python train.py --d_model=224 --n_head=7 --norm="layernorm" --rope_base=10000.0 --rope_fraction=0.25 --qk_norm=true --tie_embeddings=false --init="uniform" --init_std_down=0.0 --weight_decay=0.014 --lr_head=0.00705 --decay_fraction=0.699 --decay_shape="exp" --final_lr_fraction=0.05
MLP neurons of a small language model. Each row is named by its layer, matrix (up: input weights; down: output weights) and neuron, and shows model dimensions 32-223. Each number is 128 + 32 x the weight over its row's rms, rounded and kept within 0 to 255. Numbers have three digits each.
After each neuron's rows is what it responds to, as a language model described it from the Wikipedia text at the highest values.

L7.up207:137103112108113146070115116157126122146128183099143156192129178093173074188150087078104157187113111092126113176137163122096122126171138137149206132131168136123182125143128089174137127147088206135150091126142176127129104102096148105091161084155163138093163122096167121120127150111074170136119076113130136142203074170198100106131166068143129072124164085121116101153084156181082152146115154121114090159146124126155120065102154081117167060175092114125133124104142114122126053105090150121126155111098132175118164138092118135177102076125177188074159074111131110158147125133133102160
L7.down207:121147150159115086122115109121082083150124109129089172124167130177104116116095141134077142140122157122119196147100154163134131142154172116159157163141125127110163153114108137169140175159183096132108119171151162130119107158135108098144154155115063122133149190199098088112148148131128091077141131130084127153091093074106111213187154113101094120129166062143180119122175100085108154034184071119150089084101088075141133127161169105087164159093083153152111168124111060180114118170144108143177094103095163137085039123143090157059130128136046125117145122152098173102125134098110173119
Mid-word fragments. Short word pieces inside or ending a split word, as in test-im-ony, D-em-ographics and new-ly, plus the verbs is, are, was.

L8.up594:169125088089065113122106068119135127117115146066177067156144162174134196114122119070098121179065103139172105116138159169071142122144125138111156140079148150118095121106134142100111089140139144132180097194130122124163117101080093127088161176091115199135069148131078125121103176168174154096116128145131138116113143108147124176146106110129123098156142132128110123158093131121101142091103092168128131180126095131077125211142153112084155139158076057126142130152185099223141113125097119068147155149124137077148127139163082154132195158174197091156112102173109086097122126105215141097
L8.down594:100082139125145191129119113100159082109119140126143127125117143153080123115120115180082174121144119149129094132130128128181113193127132162106100125170140126083121118060163098073122145192186125144129097106118136097140089131181121139103123140165115128152154123108139114132111119131105083094138050109109115146104213128157127215166164066140162075113128132144125125126201110135112099130103174076115103145142103133141233144115109089150212130109129053099160129125135033145096138095182102150180129127073149141118093127142143111142088127211130156178091113120160106129143095100116136146
Word pieces after line breaks. Middle pieces of words starting a new line or heading (Spec-ies, Clim-ate, D-es-cription, P-os), plus the article an after In, as, with.

L4.up802:117095080121124100191120116140100102164100092181070074130198124179127154136163140110107066163110088144149176109099146126170142138095119123112151112070164174169153137150118115106146179156136123148127130132140083034168192134110170126144145150148104138109117156058163171103115065134165077140152148113126120136122129108133126118181189156072114107148136110146096063125143091146142132168123148145159109141136080108100143128193122124121148196110126128103113044075175107129149090125119163068174113157147111150100123112155166125178135159200160148118097123146182135158088092153163158164
L4.down802:112155123149155108081075112142119122177112155182047145075108132164157142094118095077139098155118134123080104127067157137141159103138071143091134158162128134147100078129216144151107173178121092150140143182122112082121091085167117092198169154111120129118138133133142105191153097114136121160138158158147170190186124108108125123143147156173074105116091073156123199186054145110134171061135088118152133150095099147168152171122145116102152162153131147099121141060097136123143126115128103069198113157121078081152158152201112114157105130155108142102172179100105094078155066113109141131
Table and infobox delimiters. Line-initial hyphens in infobox-style lists (Density, Elevation, Demonym) and pipes in table header rows (| Title | Year |, | No. | Song); weakly, mid-word fragments like Ulys-s-es, Av-en-ue.

L4.up502:199084103106081122113117111121194147145069122138083135178160144131140161126129103107131039089169103125095077104105144124142168098127215171125160159120090089102093111172145106123071148121130168159084155101102126149145124110184135122137105138119186144089171095068079170157158126082135085074106129136137115095103105070138135139127121151093192174142176125141144109112136134126087109195147165116130119199164096097144187121142103098104143155107147132134128115117137153114162087112172134076122174124157124130079108097148072181177121163120101114140057154098078155169154097105084145128
L4.down502:129157078094119103119095150150147122172094109112170121175162150131120178120125197094162098103121136097086118130125113140141132161085146108125176127210137137114054120111073183167100092123130131110146154123123138150098077119137083115126115147133191124122136133130105105208136161129125185117117180121119138140073147099094087117088071155053125151139131110143146131091118153134144149147166125074157105107155144178130151087122124146117178179119165113127129140126095126169144085099114149198040129097073110145127096126178140130129141111161091087119064114093184173153143161104176176116
Table pipes, mid-word fragments. Mostly pipe separators in Wikipedia tables of scores or stats, often near empty or dash cells; also inner word pieces like om (domain), er (operated).

L4.up74:123127132160117182144145118123206130128145151187127198143073110074129103146081098150098162104132143080113121170096084068115123136186185122168065142155137168129103082118146140032121115109163107100159104122118123175149125084087097149086174131129153078134151105078214161096034158155142138090181113084157166105159105129147115149091158102134149102167144146111129094192152090084111167109161202130106155088085083081116156163173114121126154145141106147073090112144063176091148110138128130145156193094185137171120093135118141135130125133145122091147082094156124135102149053087054118133
L4.down74:142097175141108104096162145183108116075065144120123125125133169134186125206140183091116119186138143161190155141111127100145112104081092131131199130127147107116152150132159089155173033142131174113086111181142056057066133143090157148151168126104106112193131168150098135152098127162159149117118103115136120177119170103149085182177163133115134107116148157124128130067144156090141120127183142107099121128128137120086087085096087068122151134102110157100186087226159159109102127177119097069116103096119135134098117090104112142129127059158173136135162107161079099157135183092144095147
Inflection and copula tokens. Grammatical endings and forms of be right after a noun or pronoun, e.g. plural -s (students, walls), verb -s (wants), is/was/are, been, will.

L7.up822:140113103069151175119177102161060145100115154135155138096129142129152087095113084172066117160112143071077162192142165140087132105103154128150129160099167116140176088169144184133170145139107117125136152120126093112153201133127141098133125085066126113126101173074106058179118067144164154140147139153148167155124098088150040127100122111146137150103174135131192119191171153107119112077140128120098097137132156129090122096146105171119157139086164158061162104067125125109155146138128150163120216085082169111145148167137120171181120163065143105138186067100128160180114154130130165120
L7.down822:132138129196092075112167129098176147135106176176094099077124132128112119136131138145096148119179175105127121116153133114149138115128144178091110179134108135156118127130184098114190143147114080156176190103180115107063096150167139104123063123101158097091108087189148144117100148114097106085078124086128108096093121201104159081111148126150142128183088100074079140074169154121205146137096158127077156170130080136136139160149122129116162111114103094111092140143164104197159107119167179149148125145139092116121101096064135137175179122165150138134150110191103171085077073083052181138
Mid-word pieces and list bullets. Predictable word-interior or suffix pieces such as qu in subsequently, ic in Municipality, ed in Armoured; also line-initial hyphen bullets in lists.

L4.up185:073153151089116156128106060122139150188078165168147194089157155106175146130140097090128168073132104162139136151089094182182062128056157145197132138142150115090157096154152146181163141162054133190150135180172113156140155157068159091097147136163118098217152126104157108143136145117099121146149174169155113168175140058057156160147106163142076116135110144063084127136095096121114102093101119134130146128100076158118119116116123094185071132121138140092139117056122150113142124126133135128153102094151173130172073107106089107065163126080093185149117119150132101109110152118141080085
L4.down185:091114194130134140106130108139098067142130163136183109065173092122148135076119086126138106163096138150149106069110024113102125169133166142086134148185125109115131105140139154086105178082150084149160083129114131168166155158095131176163074189146163087116156098140092095197150093125083148164147128134089090172084126089104118128135135130171176063137148120176111134016114122072143146158116176086110102137126207135158154146141101115127122124180126115106145133144131159104177154113135161101152129147087118173122097081143110135102108122139091148131137075077155160123177156161125089106
List item boundaries. Line breaks ending a "- Key: value" or bulleted list entry (Country: India, Nationality: Brazil) just before the next dash; also closing parentheses after dates or names, and "by" after passives like "Edited by".

L8.up488:158127124231138148082156112128145184132092145101133147106117098077148131175077177090083108085103113125100098108142110074127133092151155151133117094170124107077185111148155188122091079186088151081081180162105117103170136142126103142169138135146145128204123093130161189150092167160158113116102168076131132113183150106121111170111202110123119093155124099120107087113106097140094136183131199122078198146129146123155185126130118133135110122125071130110125170139133155081146143135188110141159085110136113092180134121115168147072118095115146142108139123080084115157144164072107106183
L8.down488:061120117100099085181118078225119107166084149117132156130230119060109137142109147109100164199130077103100155106178149117121143122125137138153135108108096171176118117133128155109100080184105121154146092115097148122083150136116128037098099155151081148156151133133154161140102088148112075180075165080090154173149086149096105097206154104127123074108139146117133151165148137129113114117147127066126139167124145096117103125149170082147156175103169145163091152081145167155137105099129145142124126112092153135095100133093161155120152114121165173120133124153078139165153116107116175143
Word-completion fragments. Second pieces that finish a common word split after a short first token, e.g. the+y, p+op(ulation), m+ight, wh+ich, be+en, also auxiliaries was/be.

L7.up399:154173143124133168122101101155091107117090137098093203147126095063146125099117102089168146144126147166144115098136179122107158091093050096086126121155108077142143149089169107114084142115183171131165078157135101141152157121132191148082093166099125140097117128093175130089155172155117111146146140170126167079099130125067138054150121129148136119129092180078154118123165045055131109093039145152164163117182175142115151115092159111133087148140139069151100107119073128155125120133102145131118163189143154063123118141108109109191118145118150155154132130160138109125111165038136148103
L7.down399:140165145112117133118154118125102089110077089147165169083141080112131083110131080116156128100111163102127160124142214117136182168183074142119190153104095108135192174125178144154179138074106123135149090125089108133115145149125140225053108138154146165112154115161158119133141138136094100168155154106090139101069171123062099090154128160113142109143105150077114138109122120109055126146115091109135148122143073130111113116133161138144152066150112056146045121155110109135134161108135179197123143136163112093120103076148089091112133120121157172189093134107128118137122148124127157081
Coordinate degrees, table row ends. Degree signs in longitude coordinates (86°57′, 168°10′) and line breaks closing markdown table rows or list items, plus scattered mid-word pieces (tradit-ion).

L8.up12:106117175152086115177163133134129137136111180129049128175158173120137091116073135135131098187117133149138128129160100077133194154119128145094184122141115174101211083103112068153117152030133115110095100122166162096128047132101114149104118077109083103094177097084179156173105122144146164159093115178150136074135067122095123140093171123094147148136132116088156105102116127125102124120103153158107084102152143150092163149129147183108121163122141099153127132140150111164133131095131102116228125130064132116126091133116155154164124164090174165195052176140052175112136088100134134127
L8.down12:155124166081136168147108122131072126105087145151185085147040096138118144106090133157107083124108117132133136074123093124132196173131136126121163166189145190147137130133082144076123176112081119142198086101124133089119144119085118155163104079062129152136134117108077089094146153164075128122101070123098167093158177111080125165154165169109126180150162082072121193072193073096100156127147108122123173151107133123113197114088146099126147140131113209172153111115116170177181088161104122135145112132108173145213118124093114168104127132076136102118132178116099123105136100092145109067
Mid-word fragment pieces. Short subword pieces inside a longer word that is split oddly, such as "ot" in hypothesis, "em" in abatement, "ur" in returned.